MLP neurons of a small language model. Each row is named by its layer, matrix (down: output weights) and neuron, and shows model dimensions 416-511. Each number is 200 + 20 x the weight over its row's rms, rounded and kept within 0 to 999. A neuron's up and down rows have the sign that makes its largest values positive.
A block is one neuron, or neurons of one layer that tend to fire together. After each block is what it responds to, as a language model described it from the Wikipedia text at the highest values.

L6.down101,192,182,172,207,204,182,207,216,232,186,217,189,199,189,182,193,205,210,228,185,201,222,187,198,188,194,225,203,208,197,191,202,191,217,205,188,239,227,219,203,188,192,212,242,196,223,188,169,164,245,191,219,190,211,220,162,197,177,236,172,203,213,231,226,192,200,203,209,212,202,201,174,186,214,202,223,204,193,213,211,203,246,194,224,192,195,183,204,201,181,192,220,182,227,216,214
Mid-word subword fragments

L4.down65,192,222,211,188,199,175,201,199,207,208,197,175,196,212,230,153,157,198,169,207,210,190,224,191,236,196,198,209,159,199,160,204,218,181,192,170,203,217,219,186,206,191,215,195,200,197,203,206,207,176,191,174,189,212,226,167,187,228,212,205,197,219,185,199,206,232,244,204,171,185,178,162,205,245,229,224,164,203,224,228,229,231,203,221,193,243,189,208,212,238,208,209,223,189,220,216
L4.down129,203,198,203,183,187,218,203,197,171,191,175,195,199,231,211,205,201,223,182,194,184,188,183,205,179,228,205,215,176,227,216,216,194,223,194,190,192,186,216,223,193,183,213,220,201,199,226,185,210,199,194,213,229,212,200,184,204,184,203,192,206,205,201,221,189,231,194,221,208,184,177,218,193,184,183,187,178,203,248,201,203,188,203,202,196,189,211,185,206,167,187,160,180,183,203,220
L4.down288,181,160,178,211,192,199,182,177,179,184,213,214,188,218,216,184,177,212,177,188,221,191,252,228,181,188,221,184,198,204,212,181,192,203,183,201,206,187,209,198,184,199,201,162,243,180,186,175,204,221,189,195,180,182,203,190,214,206,201,185,232,208,197,220,192,179,195,248,214,183,216,202,216,211,232,218,235,207,198,192,218,163,184,230,167,239,184,186,168,239,186,207,161,213,233,200
L4.down1019,208,189,184,211,203,205,183,197,219,225,185,189,242,202,195,197,173,187,238,225,206,152,208,190,200,182,182,169,188,176,223,189,199,209,178,209,206,206,198,240,214,233,201,231,213,205,246,203,197,228,204,194,192,177,220,193,220,212,180,228,210,182,162,194,203,207,200,242,190,155,224,178,171,203,198,168,176,180,227,189,174,194,193,231,191,176,196,213,185,211,212,179,182,210,221,204
Clause-opening "in"

L6.down836,197,184,188,209,193,230,192,189,224,206,198,208,192,208,234,221,201,169,196,225,203,231,180,201,213,214,206,214,200,228,201,193,222,180,181,217,192,230,165,174,217,203,199,194,193,183,224,200,207,206,143,170,186,176,211,224,174,233,165,214,194,199,168,235,181,229,199,179,234,244,180,222,212,226,200,214,204,179,187,218,197,222,160,161,207,212,184,197,196,204,222,224,247,146,169,219
Inside place and venue names

L6.down925,176,176,222,202,209,185,180,177,209,169,182,181,194,199,149,216,207,205,170,182,210,192,203,186,187,210,196,204,197,199,201,219,173,198,207,212,231,218,218,204,195,207,194,226,207,206,179,182,210,189,221,165,231,180,217,187,226,202,193,174,212,163,226,210,193,172,221,176,200,167,210,195,208,173,207,198,194,194,223,175,203,225,171,187,208,189,234,210,210,196,198,174,193,190,204,221
Preposition "in" in set phrases

L7.down45,213,202,217,192,228,223,184,225,194,219,190,230,163,211,215,207,191,223,188,182,195,176,161,195,211,210,229,213,214,183,166,188,169,214,210,207,195,208,188,169,224,180,188,175,181,213,207,184,203,188,186,189,191,228,217,204,210,178,232,199,209,211,191,226,217,181,206,239,169,165,215,235,205,206,229,213,191,224,201,227,229,197,216,225,217,207,189,248,220,192,181,198,200,189,215,178
L7.down103,188,211,231,200,210,202,205,175,189,177,176,168,219,205,183,192,169,199,217,222,203,199,203,199,188,198,186,187,238,211,183,199,197,206,217,158,228,182,174,165,225,205,173,224,235,168,208,234,219,224,202,159,187,239,213,193,208,183,193,225,184,179,200,211,209,195,158,206,197,218,227,213,186,181,193,181,221,181,199,225,219,189,212,204,211,192,237,215,235,188,157,179,198,182,188,221
L7.down525,201,148,215,186,201,202,179,173,209,224,198,191,219,201,199,205,214,183,178,189,190,220,192,212,198,208,197,226,158,211,217,131,179,220,183,217,227,191,187,217,228,208,244,215,181,218,198,170,169,214,165,189,201,195,216,185,178,214,169,178,234,220,173,168,185,194,204,191,206,170,211,216,196,202,211,205,211,205,194,184,173,206,220,195,215,179,208,213,235,193,190,171,194,190,181,205
L7.down726,164,196,222,168,192,175,204,211,182,191,217,250,218,187,194,186,203,195,199,184,200,216,217,157,214,179,207,200,217,222,143,222,195,164,186,198,211,220,158,211,217,192,189,177,242,159,201,204,179,204,170,174,197,212,218,205,213,171,208,169,189,191,214,223,208,185,204,234,180,183,207,185,204,231,182,184,196,206,165,185,214,188,237,191,191,199,210,169,187,240,208,207,218,216,203,181
University "of" and name starts

L4.down63,207,214,249,202,169,179,222,191,241,210,214,170,194,233,189,199,174,211,230,194,234,181,161,222,230,227,191,210,203,210,183,196,235,190,179,212,209,163,161,182,168,164,210,199,175,205,210,202,187,148,207,217,204,181,196,217,210,228,184,187,215,225,254,226,183,219,198,207,176,183,213,190,194,225,183,227,198,214,191,234,224,211,190,193,237,183,167,198,205,188,201,222,206,189,213,212
L4.down397,219,219,186,178,176,169,186,193,246,189,212,151,171,179,192,202,185,156,197,181,203,217,197,218,171,197,192,214,157,203,162,216,205,206,163,212,200,208,199,178,188,202,159,195,196,194,211,182,190,190,199,219,184,231,216,218,246,200,200,215,219,192,227,213,156,217,203,166,218,198,182,217,213,217,196,220,216,179,198,178,191,175,184,189,215,182,182,198,225,189,237,216,188,207,181,228
L4.down452,221,208,200,187,231,224,231,202,226,171,198,190,209,212,230,202,214,173,205,210,182,195,237,185,226,187,220,207,201,185,161,198,197,158,191,228,206,181,205,170,226,213,219,183,188,223,244,197,230,177,207,209,136,215,159,193,186,194,200,205,220,201,225,224,198,188,170,205,175,171,193,182,207,186,216,222,189,232,208,183,234,144,185,214,225,234,231,194,220,234,241,230,217,212,208,182
L4.down867,187,218,187,169,227,203,215,213,223,215,219,183,183,220,213,218,202,216,186,202,204,206,174,200,198,163,197,233,198,198,205,217,205,242,201,175,214,223,196,209,193,183,231,221,222,206,144,211,208,202,201,200,175,194,209,199,176,206,185,186,240,189,251,210,205,185,219,168,214,191,169,210,215,192,188,144,146,198,164,198,197,214,255,175,196,200,189,206,220,210,198,200,216,213,197,232
Institutional name connector "of"

L4.down450,240,172,214,221,173,168,194,217,253,172,193,178,209,195,180,163,212,215,196,196,194,219,174,199,204,222,218,222,177,194,215,207,237,219,202,190,190,201,202,200,223,182,229,196,201,203,208,188,190,220,195,162,194,193,166,213,177,203,189,202,181,201,178,218,244,190,192,204,230,221,180,192,182,221,189,207,223,205,211,210,190,199,199,196,238,240,190,209,195,198,180,217,209,203,232,158
L4.down485,204,217,203,192,199,210,162,209,188,159,192,201,187,207,203,205,193,140,211,179,173,197,205,214,200,196,199,184,195,186,158,206,194,216,196,183,193,197,242,199,193,188,191,195,235,191,176,204,226,207,215,192,221,203,166,200,194,201,225,229,189,202,177,203,199,242,211,168,195,207,172,193,210,212,216,263,201,205,215,186,194,210,202,234,189,213,237,199,239,186,194,232,190,178,188,194
L4.down781,187,166,224,183,180,203,195,200,219,217,182,208,208,223,176,205,178,200,222,220,228,240,197,232,191,197,180,227,201,181,215,212,191,249,214,191,165,209,186,219,187,235,180,189,227,203,225,204,220,227,171,196,218,265,211,172,185,194,197,180,211,198,230,221,220,171,205,170,194,186,197,174,173,191,193,171,204,196,199,222,188,215,204,201,220,181,204,188,191,214,266,214,177,188,188,218
L4.down840,207,231,164,209,191,238,217,226,183,189,176,230,206,184,195,181,190,212,205,212,189,201,187,173,191,186,187,206,190,190,213,205,236,244,203,223,217,239,198,212,202,174,215,205,198,191,190,205,209,236,229,190,199,223,181,212,184,194,218,184,196,205,225,200,224,188,215,228,203,186,213,216,227,210,173,208,189,184,212,145,200,244,221,208,191,208,223,189,206,206,207,210,181,210,199,174
Word continuations and complements

L7.down79,193,219,207,184,176,172,176,223,187,180,180,176,240,200,195,191,175,185,198,220,178,206,184,166,205,175,190,210,185,181,215,231,220,199,193,217,175,197,241,186,198,171,178,256,188,214,194,180,200,212,179,217,203,231,209,216,198,194,238,194,188,202,213,225,185,213,200,209,214,193,168,182,229,196,192,197,206,212,193,183,203,190,175,180,158,191,205,175,184,204,190,199,202,166,200,206
L7.down256,160,176,178,218,195,164,189,197,174,180,181,192,173,192,202,182,225,238,181,192,207,221,208,233,190,238,227,195,186,178,211,191,223,192,188,182,200,204,243,224,210,206,182,187,211,182,181,200,191,222,218,204,198,158,208,173,195,209,231,184,202,223,187,256,175,208,211,205,196,169,217,211,205,216,196,194,212,217,169,164,218,183,195,231,184,227,215,209,197,182,200,217,189,183,168,211
L7.down574,204,222,216,166,206,199,176,209,176,211,190,189,156,177,207,195,222,232,225,183,186,197,194,200,214,206,200,209,189,182,175,179,191,216,216,191,214,188,212,170,197,199,178,226,212,170,214,186,199,211,205,192,209,202,176,185,182,198,186,201,213,231,175,183,180,208,189,196,205,230,213,196,186,182,218,192,224,189,196,211,194,203,218,192,218,185,170,210,201,200,198,192,214,220,226,218
L7.down605,205,214,207,172,178,221,154,191,204,222,214,169,193,242,214,196,190,261,183,189,229,221,202,176,220,173,227,191,204,222,210,207,191,212,220,217,201,175,202,173,232,200,215,188,168,231,182,192,208,194,209,179,200,185,226,197,193,213,216,183,211,201,208,158,211,200,193,179,197,175,180,169,194,191,193,188,202,219,169,198,203,195,223,211,208,216,183,185,150,208,186,211,171,207,198,201
Mid-compound hyphens